Weights of a small transformer language model.
Size: 3 heads of 128 (1 for keys and values), vocabulary 4096, 19.5M parameters.
Training: a variant of Muon for these matrices, 599M tokens, 9136 steps.
MLP neurons of a small language model. Each row is named by its layer, matrix (gate and up: input weights) and neuron, and shows model dimensions 64-159. Each number is 128 + 24 x the weight over its row's rms, rounded and kept within 0 to 255. Numbers have three digits each. A neuron's up and down rows have the sign that makes its largest values positive.
Before each neuron's rows, "fires in" lists the words (lower case) most often at its 100 highest values on Wikipedia text that the model never trained on.

fires in: "have", "than", "is", "most", "has", "approximately"
L7.gate658:099145128154126128127128135095140127146126129085092159124111140118137141130163163157118121093160139116109100096090144120128165111100140107092069138088163128151169124136096154132098119119128106120148106148125124155120116128166158086079132154148168132123095141103118126078117091161158153113
L7.up658:111116145100113115104134140119164149130118140122119115165161122149110134147135108143141141156156135139099114157165079159080142122136128145157162115092167096109152128119147125135103151129128142094141154134145158135132089110168092145147151131126141100140155081155116105110155141128096138149

fires in: "and", "to", "they", "who"
L8.gate355:078140154122128108125067104146137097120147134116168143131108126144151118121105121118123125154127136123130141091159132101118161136159141135132153122115123125083130115116118067156078123128174075154108115148139126160143152137170068132151126119169154105138166125160136146123120106126164110109
L8.up355:157113155122156176156082104150124168101160113139143111160131099132089129094124122109125107074102136146161155144133129151099089181123118147159121081119145119136169135076144118113112083109093109098159128147129125139109089072112122156129102125133108169120101186113133108119164148141136143160

fires in: "school", "college", "cemetery"
L2.gate297:108124108098141163175097108164105145124146139142122123147166096117123148187157139172106108121106067116092153174145124119149101107109103109154153144089117152071136114140122119136101154120109119145181130070120111166132117108160092122144133105134129150154118164177115130131159138101124075113
L2.up297:149129103130100135125115115129106123061086163095120149117135145128133098125093141185106123130158143127148127118124126130202101149118142095092106110110090135173154140175132077147110138116150079143140148168127157115072126148126120173156165149132140129091107143116134106097123139168122119122

fires in: "in", "of", "on"
L7.gate302:115115106103122104098123137114106108072165103127125124128136168128128144150162127096129132156105152126088124116156087131120096166138138148133174118105108103145171134130126099124087149112141145105091141135086166113152131106109150161093123146144150058145121164117148136130146123091118130138
L7.up302:131117169128088126112122154083141118184118089129138139139134109131145155139096152119129117164127102144097160114102125115101168144095148123101139168132123167130160114101131090100128163148148148132099112118107123094095130130106118090132140109103177143167102138096168143180125105125145151112

fires in: "first", "initially", "originally", "started", "established", "built"
L5.gate29:124146120098132154142142112143133120123147121110090133108143086157145122167133116123146144125126084144135117099131155146112104145109145115125134120131128152133147118146078108131125166120148139126168155149142093159115142156174111121150136098097104135080171173082108097103110114145108144113
L5.up29:133123159137087155145103138112131156149093125076116082140137108154089182136123105087153197131115162130158130153118162147102130121166156138134115085157152127099122146126119110144106135098130170135142166139130108148129100127160138123148106085112121150073151103097106180149124109164143091145

fires in: "of", "and", "among"
L6.gate56:153108104140076136127087156132114120127110125172116126098151126137120092160100146147106122157166128160095101137123094118132086124115156145133127138128137140118114149167124156158132099114125101152133106137127125095138151097126164116146138135121129099142096130086106121134145133132136137078
L6.up56:106094151109131142135107110113095131115114148105146163133080128167138089165084118123108146143097184142159107090169126152122144129146140106133160120124137110128129110131149147061136137103095169057155110202141155098097107112140105127135167147112087103150146133136128152111171121152152103108

fires in: "of", "with", "to", "on", "background"
L6.gate419:178148129085118151089149122144134138102176115138134110130142113106168139180162103160135124129139077133112140152155135115143110128095177120184120140175091076124140153123155112142104146145133165108100149125098156129093176133142154169132111128088165118189081125122180149119118131086170149127
L6.up419:122155116098147157123072132145135155117121124097145127108153154103147058181179156094121124164155138091166139114162121139124129142134147146134136133071071114158103142110161117129121142153123137105102159091180128089138107152164116130121112106134132136117112147109125142108119130136107116124

fires in: "had", "has", "have", "having"
L7.gate452:129175162119123140146189136118132138107148141113136148129161157145112135117128142152126128137101185091090139136123139121159124119139090140109075089138136083120130144163124138108119132098122125139131127136092110123168091130094128117147098111138193151085120121118126152191150111160121135096
L7.up452:115110141138143133143138127125137110100108150147116129120161136164124103126080088148136165146089110107130150132125152137129101145150106119144142151082179140112133110117118139116094107114098126094131147134123116135189115128088098139124107108120176155152118137073125149127162101155101103118

fires in: "in", "a", "an", "with"
L5.gate32:110105123146175104118126077139093118130148151136097104107115133131129132106106120119106143141131139131115121110093144151111099165155124147133126148099125157138117099136127137108127121126105140125152111098125117104108163138122138139103106121173148117127131172093108169133117149150107155103
L5.up32:122090116121160092133112164106070113103150105127111152103124190096142146140092161129091106123099109101083135131090098093110128121068135128102148111153128118134139079147104158107130113144105103099086105088112128103135140105102139087147122137117150124137143175091112144110161115138115114127

fires in: "that", "there", "what", "it", "the", "other"
L5.gate7:122143106090163091102127123134142142170120100165098130130145114105164115109104133091145113094093158117151121134165121169146131106170124102093091134121116107150109149135159116198136131122122128120137129170115139147120073163087092153137142083131122183079141102133097116125126127127134104148
L5.up7:134116121127120125114142116134130190119125138105152119119088121151147121149173125106146087144146113145130123095132129116134110133155098197109173132150114131145174133152119161178123124156117136132117194117136194115108139135147113090120131129132160115142158143138120106149169116139137185172

fires in: "on", "in"
L7.gate338:137103130083138127120135071156119130111127152094145164160132175084122121107094131114123174117130126074073122125112140109129110120138149104132121137120125095124141151109133150101106127142147130073068126144161121115132109093111156152127125156106132138185116148139122133131171147109120097107
L7.up338:118140177114144162145135129089098096151131114099132144133103184139139137126095099101126142140102121155130168134103141174144091137123158121085137169109094116150144113129129140083109147115118124116134130141115109133134150125130085130122097148095133129122104110101137115165142103149156153050

fires in: "by", "on", "in", "at"
L6.gate737:130122130131084130135137186118140124107154115070111109136133068059119142067140140135130116113109110109142125092115116105132108147146140072097117148145110113120098142105135117123120127115136108137085127133127151112131172092158118111150098111148155107137143159103124161129163146111151102101
L6.up737:100123149166083109133121133104162119113125063123104125164150149145168129150156161139179140142098127110082118111123178104156134162145133160111128123119147134147134104125125129150107123149135131122114153150141140147146173123164150081084163136090102163111097125160136154098188102101152142109

fires in: "of", "foundation", "creation", "word"
L3.gate539:112125112103098123114118139128164119111148092120166131144142113166133140146161105111117113139114119106126130118095142128087102115131133124101124126110123140096122134183133102184137153128132163121098092103137092139147131103103113134137144157110144137164151142149101168118134186117127129148
L3.up539:114089137157112114155141124138152131105116182093161133139106104136115142125121162116125112068131138090122169117154123111134120140119102106140157133145104163157150134167176131119107137153129130149158161118163127119133122140128126105134163125121156080140132101126089178154114127124133173125

fires in: "to", "and"
L6.gate286:127142180141177116101097120132137112103155130096141147065101128133077166118133147143098109146132140105109094087146113135110105131079130106132120099125103132111166105133144067145121147105131107128147121170104108176168163098125150155125151083133119117151135161174108130124127100109149143098
L6.up286:102122118136136128095084152134149152116141109141132168093134129124174153161128123151120132106136133139091131086159141174111106127106145156129160140140128145115148138097117116109085104083082132116130130125136154133114150147115115141124140107176080104118099150126114171138164104083109141142

fires in: "are", "were", "was", "is", "m"
L8.gate131:120135138143136135101135141140100087095164160077130090118146148132119159180098085098103116143149141148126136150122167152120118153108086097145106114150101122115138137149147129162112103095136133122164079112134146172188116170108151136110137195115137104117089127141126117110145130161087122154
L8.up131:094087122118126171136108138099131120132114177111156121169115109114119125088127139123119118176131123106099128146166115139153147153133117116164133116168116125116139128130092147125133110166172160145141140147153124110171160133141160107133131097118133128155128114109160085086110100140148122152

fires in: "and", "helped", "to", "helping", "help", "does"
L8.gate557:163157130178105132106076120110135127108139135093131120089120143134167113172095112165118132179153126123110128086142137124120126116147125150169144124112133145131118118113119085116063149128124085123152120136088098141122126087122092162136096142112130152153105158132156120128186103122133115144
L8.up557:170160138114143088143129107150179078133151146145142160146153138133119123154100131193153125132143142168160156102130122154070103121134141156157122126149130138128094091120149118108171163134179106148135166135101136115117150140154096102150110117128114149117106159152117123119134058093141127119

fires in: "and"
L8.gate648:161131128120087148152109124133133096153092120124119092142124147167154163173099125153098090151138121116129100148123114140151075139098129151170175160146134133153055117110117091150115124150114146108135121117119145134074120140131149126116122157140098151122135143160134141100167107117215097147
L8.up648:161130082078213113126150135145144113144060150118153146132122144156103105175092123121142098124164113157124116123122132101143096083117114136113102139110155142116108152160121094135142204104104112116143142137147156117130183098146133138143086143109117129085171127132115117137137118125141194140

fires in: "on", "of", "an", "from", "another", "check"
L8.gate404:149116134149143137134164127151116111126163109108120122114129135105132090113109119131113143102138096151141123111197152128124117091117138129187136123127115135107128130120126088109059133133113103121146143134174161108093105136152181162126086139116144120107169074128132138122151110131143122118
L8.up404:091137172144130143159148127194139064131153147112120122077123127109161122121114103143151122096153135086117149150117132164119116106122122118154167144110128141146099110143111114106126129090155134101140155092146188159161159109142172146134128116156165100172140107124176174154127139125123077124

fires in: "of", "and", "to", "with", "by", "in"
L8.gate476:165145101160079137123108107112141135051174097144120097138125126138122140143116113120105101138146143158130152143132117082142155117123125166106160120154115123110121123104136144164119123117132132120123147170118156096117104110113136078125123129102109080134173123120105114103095097116127130083
L8.up476:198126150164130112172157147118094130118133112111138111174109165101155162085150105127132124105130127074123130127132125162118162119110137155115144094122118126108144144082116114089105095102105134128143109157166156129157132093114139136153099110123124102153127123126145117094131176114153117118

fires in: "was", "went", "is", "moved", "were", "going"
L7.gate673:122117165105133153119130116129133122069095130123146085155123125149156113108149103149091140154136105098130177188128126154154153160133156124146134116148137091154102154122138112138141151086160110155132127122125142139103137140145139141183123139160115113089113135119133106104179102151124134111
L7.up673:072097121130137081155141116118153118102149109171075096167124106166145145100164136138107104107139114165091172132090140143109108165105087103143151132138158139096130126122091115128150137140138144105156084114117106163143162115123166088159141133150098199127111148131098120112173089131152092167

fires in: "with", "a", "by", "of", "10"
L6.gate293:117105171121130103141110098141143126121111114126131124154164083154152120145132143088124099178134090175114136138091104149163142148141117106111130142144138102138113120128120166118086135112100144129131181124113134100124132141153131137121132148141141113104176113117175151108108099166124136120
L6.up293:167115100118131081116124143097138136118127151104123117095082128131163121122105130091138122112097147130106148142109149164154078172098126122154142133140129128113130112117115117162105126113121148141091124143104106088122115122131119080117158134118129112145140142108132167110168102128162108139

fires in: "in"
L8.gate184:143081160112131169148113121142152124123116138084144131168104134112124138082143151099108132108145148154135090151108076155073108149111144128130172100092108132125098125119115148133108112102148120074098096119086152119106153110097116156083108121137127119149130117122164171144164154147081112080
L8.up184:107122174159115119096096148124118130125156117118109127133121155117119168113123118091126111143119121134134094167102166137143122097151109153140157130129118122143160152134123114095123093142113100094115108130115110180156151170136123091143148143122157125173099144108135139125114125137139075121

fires in: "is", "was", "had", "were", "has"
L11.gate273:108116140136110127099187152093109116124069134132097146105119096102141136149163093117153134182132136107114179119120127144166120151193096171091145151132096142158080179125113135185132125113152112115137145104120127146130103157125133130178089125121169123095126127136111143154172133091148120154
L11.up273:115153148141103113121156117193145107126132157085123142137139103122148127138146195168114139120119142127134144117116154116183118148129113152115089143157142143107129138120149107106107143138113087137144153107162146123124118135145067174123120106128141112101145130111121148086135131093131131133

fires in: "and", "has", "have", "according", "built", "had"
L8.gate205:098162150050139078122128141124138139110143143113117172168147118122133117145120085114137116115130130141113128132163097093088155136089170173166145146147161144120121112112113153117109213127106181148131124134097114123136164139173135140133153102185145106170115138159160120106142121125162112135
L8.up205:130156089133139128128097145095120085079128143115141121134171148142137119127176137106110094100136114090136141117125170158144082110125144110120097163089150152097173155054121128094140122141151088127147131168142113155099101083117144185121096113132131136126162153124101175119099080110145121151

fires in: "was", "and", "were"
L6.gate42:124091119106119148102125151153134138125126099130117106091138156128139124128143084144139068117118124147133141099115136121151155116108158168144103127171157097166067104158095113099104129135102143144097144158120126122151108109143110127127105190136150151132143125113108150117164109132147133108
L6.up42:120113120117112133128099136118128127137113141061125119152116127117111102112132135112121163167141142136135158112116142129126087070125106113119162135103147150135147150133136115079115186079142139145185148167111156121135155142088119106128154100107125134176164116115119156158110090131167162153

fires in: "it", "which", "that", "school", "event"
L7.gate742:112153142118144094120105142169115152153116143134145115107138115100125150135119178107147156123134145133192125147160150127108140147139119090150156122151153134118111108121133127134110111122078164110120146127094132167175141117130124098122184133148070135068125140164134114124099178167108098088
L7.up742:113131082164096064122132117105141170118137125136119124150117150124132100144152125159153145141119125140132154142117133091146131131108164114128181117116102073144125134106134103131135095127121110076136155171192189165127145162127170114089110152110117123108092143127093106103077135098108151153

fires in: "with", "an", "two", "one", "another"
L8.gate440:154158146132137055135096159116142127123152093137127136150156139116169133103156116154150158111161101165156158088085125126140144162130144111136117114092154144083095136126116165148114149099147125102123111101140122127146112160147137155156112117159162091121097132120175084170097146161152137124
L8.up440:079097160149119134165167115145128132157113170134143130127160076125157141126083150064130088132109152111103179141144144109169119135103107141186157148162149112134126171131132100125099103137158111124090139116114109140089114087137112129152128127150096150143132097135157148125109121126151079146